config = dict(
    hidden_size=320,
    num_key_value_heads=5,
    hidden_act='swiglu',
    norm_eps=1e-05,
    positions='rope',
    attn_scale=0.125,
    tie_word_embeddings=False,
    init='uniform',
    init_std_o=0.00764,
    optimizer='muon_variant',
    beta1=0.9,
    max_grad_norm=1.0,
    decay_fraction=0.88,
    final_lr_fraction=0.1,
    dataset='wikipedia_en',
)
MLP neurons of a small language model. Each row is named by its layer, matrix (gate and up: input weights; down: output weights) and neuron, and shows model dimensions 16-143. Each number is 128 + 24 x the weight over its row's rms, rounded and kept within 0 to 255. A neuron's up and down rows have the sign that makes its largest values positive.
After each neuron's rows, "fires after" lists the tokens most often just before its 100 highest values on Wikipedia text that the model never trained on.

L5.gate378 [124 139 107 142 108 112 129 161 127  88  95 180 139 127 169 149  99 162 135  80 154 104 130  99 108 150 111 101 123 134 107 133 130 124 120 143 179  77 157 140  94 139 135 143 116 115 153 155 118 168 175 141 126 118 146 136 154  90 100 125 107  95  96 102 107 128 123 132 139 117 128 156 107 100 136 136 122 169  90 100 166 111  94 173 121 149 112  99  95 137 111 156 115 160 127 140 162 154 133 126 100 112 129 143 147 122 137 160 108 125 142 132 114 147 139 122  92 109 140  97 134  69 150 136  76  90 156 135]
L5.up378 [133 113 117 137 150 140 122 132 135 158 156 109 105 143  87 138 113  98 131 142 134 107 118 180 104 142 121 173 121 157  93 140 148 164 126 129 123 162 120 119 116 156 115 145 160 130 153 113 169 142 147  92 147 148 146 151 163 174 132  98 112 110 120 124 147  88 178 134 120 152 122  75 137 155  91 106 163  67 151 134 131 117  98  97 139 117 149 164 153 125 116 159 119  89 111 147 114  71 108 110 143 140 133 140 133 147 150 128 110  85 126  98 101 114 137 119 116 144 150 150 126 160 130 124 131  91  81 145]
L5.down378 [117 130 127 131 116 162 109  86 169 120  89 115 171 129 155 122 120 179 120  69 157 119 164 120 128 158 143 138 121  90 135 114 120 148 115  99 149 121 130 136 142 121 110  98 113 109 137 116 145 142 193 148 156 161 128 188 154 142 123 151 132 132 116 102 106 113 126 105 102 118 155 137  78 167 121 159 122 143  93 117 147 159  83 146 160 130  97 150 147 188  89 174 138 106 118 128 122 118 100 141 113 135 136 134  98 143 103 159  85 126 122  85 127 135 147 138 140 141  84  85 115 124 123 105  71 112 137 173]
fires after: " ", " hold", "D", " head", "On"

L5.gate594 [151 101 128 147 134 141 117 129 125 120 145 153 116 168 176 142 170 127 120 170 135 157 105 118 145 149  90 136 128 125 112 148 153 102 138 170 166 160 122 148 140 150 107 131 158  89  87 124 158 117  72 134 155 100 129 117 154 159 120  84 119 144 128 102 146 129 115 142 111 104 126  73 122 180 104 171 155 105 140 107 138 195 108  99 119 143 160 171 129 132 112 174 140 128  95 120 170 134 149 135  92 156 121 162  69 113 158  94 104 130 132 119 134 119 148 145 124 126  97 160 104 145 129 105 156  99 109 111]
L5.up594 [114 136 108 182 139 146 149 157 114 134 193 135 133 168 106 131 129 120 131 149 125 140 120  88 132  99 148 123 118 135 160 110 125 125 164 156 161 112 127 158 158 111 118 137 146 114 154 158 144 133 128 129 172 146 105 121 164 128 117 117 152 126 112 137 147 142 146 152 126 146 157  78 161 154 121 135 148 113 100 132 122 167  96 145 127 148 108 137 143 161 123  97 124 138 119 140 137 126 132 130 122 182 121 141  88 132 141  96 151 131 140 135 115 125 125 164 151 129 105 157 136  92 132 136 161 128 126 144]
L5.down594 [158 114 132 114 129 103 105 153 115 144 143 176  92 114 143 140 104 152  77 137 138 150  71  84  97 147  90 149 164 126 153 133 162 110 110 102 144 117 111 132 131  89 137 121 134 134 110 113 132 129 119  93 140 141 127 138 131 123 134 167 151  93 105 159 115 147 144 124  92 126 105 142 102 106  54 142 145 137 113 117 133 144 142 110 115 151 131 169  84 112 129 162 107 129  97  86 141 149 142 165 139 139 119 107  88 136 159 146 160 127 117 120 151 146 147 145  81 152 110 146 110 137 127 157 166  93  98 139]
fires after: "\n"

L5.gate309 [170 200 121 126 141 126 129 116 134 142 111 121 148 127 135 129 137 105 181 105 116 116 104 123 129 139 114 100 126 113 115 127 115 148 106 164 143 143 122 147 116 131  94 143 129 145 147 137  76 119 152 109 135 185 145 110 122 110 178  91 136 130 149  80 115 119 134  82 159 146 120 119 128  94 150 123 107 101 133 107 137 161 133 126 165 122 135 151 154 137  74 140 128 137 124 145  82 155 133 119 105 134 158 110 167 135 130 151 134  65 129 135 104 127 138  64 123 122 114 152  87 147 129 100 132 116 106 139]
L5.up309 [120 148 155 180 144 187 126 128 115 140  79 172 126 103 137 146 154 139 118 124 120 164  95 142 139 140 116  97 167 146 145  80 143  81 109  95 130 119 157 115  98 144 131 129 144 141 152 128 136  88 118 115 130 127 172 142 149 165 137 139 115 147 136 124 131 142 111 129 111 126 145 114 149 144 153 118 128 142 112 106 110  61  93 128 124 147 157 157  94 130 108  98 114 172 146 178 137 108 103 147 171 103 115 159 146 127 115  93 115 129 164 123 138 143 160 112  97 107 140 121 152 126 147 127 133 143 154 151]
L5.down309 [151 128 102 207 109 144 132 150 139 105 130 151 124 150 106 123 139 148 130 113 162 123  95 138  83 105  94 136 114 116 120 140 121 138 157 165 122 174 120 124 114 136  94 166 101 101 110 132 128 153 117 117 123 133 134 129 138 147 107 143 131 111 116 151 135 135 110 148 175 124 169 112 127 138 145 161 138 140 141 102 126  69 136 118 182 131 125 126 129 105 163 115 118 129 128 116  97 135 123 118 165 112 144 171 128 124 151  97 127 143 105 152 104 180 144 124 115 127 153 109 111 109 120 169 132 112 124 133]
fires after: " ", " Candidate"

L6.gate42 [119 173 164  98 126  99  79 115  93 137 132 105  51 143 162 180 152 126 138 127 183 173 115 132 126  89 105 119 135 121  99 110  98 147 127 191 128 136 118 153 126 164 143  90 151 136 159 138 154 128 110 102 163 120 156 110 154 163 119 128 103 137 135 124 147 122  80 141 144 129 114 131 104 128 121 137 122 180 127 126 103 112 105 116 149  63 142 160 153 167 132 136 139 147 158 108  95  79  77 145 133 128 126 118 128 110  94 137 130 133 128 109 141 149 145  93 136 144 158 139 122 157 120 132 138 150 110 124]
L6.up42 [101 145 159 136 149 124 149 108 133 100 124 143 145 146 138 158 159 160 117 189 170 140 135 132 115 134 123  97 184 145 108 104 143 141  90 134 154 129 108  97  71 117 120  96 155 116 140 153 155 133 149 117 157  76 161 145 148 105 102 195 137 130 133  98 120 177  92 114 120 139 119 123 119 139 133 143  75 139 134  82 112 125 147  85 145 156 165 166 123 141 118 124 112 100 109 144 160 187 131 106 151 136 116 154 111 157 145 140 129 119 148 136 127  82 144 110  95 118 130 118 107 160 135 126 158 110 105 151]
L6.down42 [156  86 125 155 131 123 129 127 165  71 160 132 128 104  82 152 144 108 146 108 146 133 121 159  91 158  93 150 188 127 111 152 106 140 111 117  96 119 132 131 121 123 121 164  75 114 113 142 104 149 134 151 115 192 125 172 119 171 151  90 141 131 133 173 161 128 136 141 131 100 113 110 137 153  94 120  82 156 148 113 147 165 115 132 157 154  90 161 142 147 121 127 119  99 128 154 159 150 101 158 114 108 108  79 139 106 124 164 108 135 154 146 158 133 134  90 125 111 130 102 141  87 118 112 149  90 122 148]
fires after: "1", " as", "9", "0", "3", "2"

L5.gate220 [140 161 120 142 150 131 113 179 183 159 134 144 142 126  73  74 131 127  93 122 160 141 153 126 127 187 100 138 182 108 115 122 115 147  99 113 106 100 140 130  97 128 156  98  92 103 147 134 123 139 135 139  98 107 130 185 112 141 113 139 146 132 100 126 166 163 163 106 136 139 179 115 103 106 122 129 113 123 130 143 148 115 185 112 172 146 130 129 148 125 127  81 137 153 129 156 140 124 112 144 125 102  91 135 108 122 118 126 163  99 125 143 132 143  98 134 123 171 121 103 178 125 131 146 152  86 143 141]
L5.up220 [121 147 113 112 118 155 129 130 154  71 134  91  99 118  92 138 113 117 152  82 128 107 153  83 114 161 137 117 155 117 141 147 149  92 112 142 111 122 147 123 130 142 139 176 113 110 105 110 136 144 101  85 108 141 142 136 130 154 107 194 117 116 161 130 128 109 108 132 145  99 188  88 150 126 135 113 122  89 177 111  99 124 120 114 135 119 142 101 133  91 130 141 115 101 136 186 159 101 104 141 125 127 122  95 111 115 106 122 139 125  73 117  50 120 134 133 111 160 117 138 110 131 121 102 132 124  87 112]
L5.down220 [137 140 152 165 156 132 151 138 157 161 118 133 138 105 171 133 153 131 141 133 112 104 147  94 104 157 148 128 116 142  85 166  92 121 102 110 135 120 154 153 167 117 163 104 151 151 187 109 121 120 125 179 156 131 139 164 152 104 132 158 118 141 128 127 143  76 107  96 137 182 160 124 116 143 173 132 125  91 129 178 139 146 132 130  95 113 148 106 126  82 158  69 112 148 152  91 103 153 137 110  85 135 141 157 117 113 174 112 115 115 177 110 143 120 122 118 142 118 140  97 107 109 149 122 113 165 104 108]
fires after: " in", " on", " of", " for", " the"

L5.gate709 [107  90 136  78 138 148 136 109 114 119 181 182 114  96 115 121 107 119 138 137 128 133 127 126 124 109  91 148 146 141 149 158 165 103  91 168 135 138 125 145 117  97 102 135 164  86 127 163 163 150 135 139  90 112 127 127 117 148 109 142 177 149 135 119 140 103 123 150 123 138 129 153  88 116  79  69 127 127 182 136 158 163 132 137 112 108 110 140 127 119 164 131 154 174  97  97  89 146 111 120 123 150 107 173  99 158 117 108 130  81 132 150  80 130 126 123 138 124 116 126 129 126 117 110 122 114 160 125]
L5.up709 [109 150 128 106 123 145 135 122 102 126 130 118 106 154 121 164 125 125 143 145  86 103 102 133 132 121 102 100 130 126 133 129 147 130 137 142 127 146 136 138 138 142 150 127 164 154 143 119 115 111 135 132  94  89 106 139 149 105 174 112 139 135 123 152 159 106 107 134 141 137 131  87 121 131  90  85 141 129 129 117 118 116 106 162 141 119 122 153 109 117 134 150 120 101 159 133 130 109 148  86 108 119 107 140 117 155 126 145 112 130 132 131  69 102 114  86 126 117 105 135 110  80  85 160 163 119 131 143]
L5.down709 [117 134 128 140 140 126 152 176 124 144 110 158 128  95 133 130 150 107 134 128 155 166 146 108 115 161 133 162 143 133 152 127 140 165 180  81 125 124 105 116 110 124 133 171 155 139 142  90 122 117 112 125 142 112 172 157 108 133 137 113 160 124 123  80 153 101 113 107 169 105 160 182  96 128  74 115 121 133 128 101 114 129 134 112 157 118 115 135 140 133 163 161 190 126 121 118  99 111 161 137 110 156 118  75 141 129 118 117 122 113 123 144 103 101 127 105 148 171 128 117 130 125 138 108 149 135 135 133]
fires after: "\n", " at", " it", " on", " It", " is"

L5.gate58 [113 138 101 106 173 135 139 111 156 119 137 118 135 133 155 114 194 136  88 173  79 122 166 135 104 147 161 112 105 121 137 132 129 146 165 108 140 110 148 115 148 171 135 114 156 155 123  90 156  69 149 166 128 148 167 122 126 162 137 170 121 120 118 144 140 150 136 110 108  79 135 163 146 131 157  75 109  92 121 166  96 140 130 129 126 161 137 149  90 110 107 131 115 139 172  68 117  90  67 145  99 144 130 146 193 111 100 118 163 124 117 162 150  96 130 171 127 125 125 137 104 145  94 157 173 178 145 128]
L5.up58 [155 138 138 142 144 162 112 113 136 105 119 143  77 113 165 127 136 105 195 143 157 143 150 129 140 158 117 145 137 155 135 125 125 153 108 160 136 127 127  74 156  83 117 139 111 150 112 134 155 157  89 122 131  88 135  90 125 117 123 117 133 146 146 129 180 117 160 121 125  92 120 136  95 114 143 181 161  94 147  91 134 108 129 142 109 124 140 113 114 167 131 148 147 143  98 144 102 145 146 115 126  87 163 130 123  99 155 123  93  95 117 131 148 109 109 137 137 129 130 181 131 107 130 118 153 122  97 117]
L5.down58 [ 87 143  92 101 191 111 141 143 154 133 150 116 152 127 104 121 123 108 140 150 124  85 154  89 102 138 123 135  78  95 112 155 131 135 101 113 115 131 132 120 147 172 131 153 166 143 126 113 192  64 163 126  48 170 149 142 125 141 130 152 125 105 131 129 141 156 151  86 106 154 144 105 129  81  98  92 108  81 154 152 121 134 112 135 123 114 151 138 118  84 184 121 104  99 148 119 141 105 165 132 155 126 103  98 152 145 127 117 111 184 134 126 123  93 153 120 111 130 132 110 105 109 105 100 118 153 150 140]
fires after: "e", " re", " E", "re", " Re", "-"

L6.gate204 [165  80  90 126 153 116 106 150 157 129 135 127 161 124 138  98 128 110 153  74 118 151 155 104 102 133 111 135 150 107 114 109 117 110  87 168 121 113 168 161 149 130 150 120 157 129 148 168 109 129 137 157 139 131 143 129  92  92 146 138 103 103 125  67 131 104 169 117 126 159 148  92 111  84 118  60 133 123 139 167 143 133 119 129 123 136 116 146 161 114 100 132 117 143  83 132 136 149 147 114 140  95 136 122 114 162  85  93 158 142 149  84 131 149  87 134 120 159 132 142 118 129  91 138 104 112 112 219]
L6.up204 [121 103 134 126  62  98 170 115 120  76 129 129 131 133 104 110 115 130 122  95 116 127 118 111 144 117 107 106 105  93 137 142 103 138 117 107 113 139 136 135 110 119 128 146 131 166  93 155 157 109 159 120 193 111 106 172 155 139 141 177 158 105 124 164 163 104  89 126 123  91 137 127 128 123 102 130 164 136 104 135 117 127 110 145 136 130 176 192 122 130 119 127 104 128  91 130 102 126 128 145 112 125 132  99 167 101 137 112 115 135 178 110 146 136 131 122  81 144 138 126 160 157 124 120 125 137 157  54]
L6.down204 [146 131  54 157 122 154 106 125 124 116 149 130 110 146  90 167 121 146 124 115 112 129  89 155 128 116 156 102 167 112 101 146 115 136 135 108 106  88 103 142 178 126  90 137 173 168 106 101 138 136 155 143 108  91 119  91 127 160 146 152  92 149 121 164  99 125 128 135 108 175 116 149 133 160 123 125 157 109 132 143 153  99 114 153 120 124 135 172 121 128 133 115 177 142 155 118 124  97 135 149 157 145 117 187 170 156 120 184 146  91 109 154 132 118 125 111 124 148 128 178 132 156 131 128 105 144 131 121]
fires after: " ", "-", "dale", " U"

L5.gate268 [136 126 145 135 117 129 143 129 165 123 132 150 125 150 156  91 109 141 142 105 118 124 130 126 120 151 116 114 173  92 128 110 116 121 120 154 123 147 134  88 102 152 134 136 116 105 169 154 122 152 124 107  96 143  76 100 106 123 140 125 137  97 131 142 153 150 103 128 126 149 146 130 149 118 144 130  95 172 130 100 148 141 126 130 157 144 145 108 162 123 197 150 107 153 113 133 156 143 140 116 104 120 134 119 115 140 133 146 119 160 104 134  89 129 133 125 139 113 180  92 121 111 102 134 113 145 127  99]
L5.up268 [169 143  99  99 142 152 119 120  87 115 153 157 134 109 105 139 154 151 143  96 136 146 122 117  91 114 105 140 142 110 101 153 144 144 108 163  80 110 129 139 146 123 143 150 138  93 107 158 102 145 133 146 146 121 144 154 149 153 152 117 157 161 133 151 136 165 154  94 115 114 113 125 108 141 170 103 140 150 123  74 110 156 128 126 162 114 104 128 113 123 140 125 155 147 136 112 120 110 103 106 155 135 117 139 163  95 112 125 119 113 132 151 134 111 118 158 112 174 140 106 158 138 118 165 177 114 111 131]
L5.down268 [127 114 161 133 140  93 159 156 161 126 168 133 100 143 105 180 107 133 117 103 140 105 104 127  99 127 153 112 130 141 172 128 119 133 145 156 109 123 104 106 133 136 143 167  89 152 133 130 128 112 137 134 161 126  93  98 118 140 111 194 144 129 155 140 122 129 158 150 106 162  93 130  85 106 118 126 148 111 127 151 144 124 140 124 123 113 156 114 138 153 113 149 100 116 145 116 133  87 139 140 160 145  76  93  92 120 134 145 153 134 128 135 175 142 149 106 145 109 135 128 132 114 166 152  97 134  91 146]
fires after: " of", " at", " for"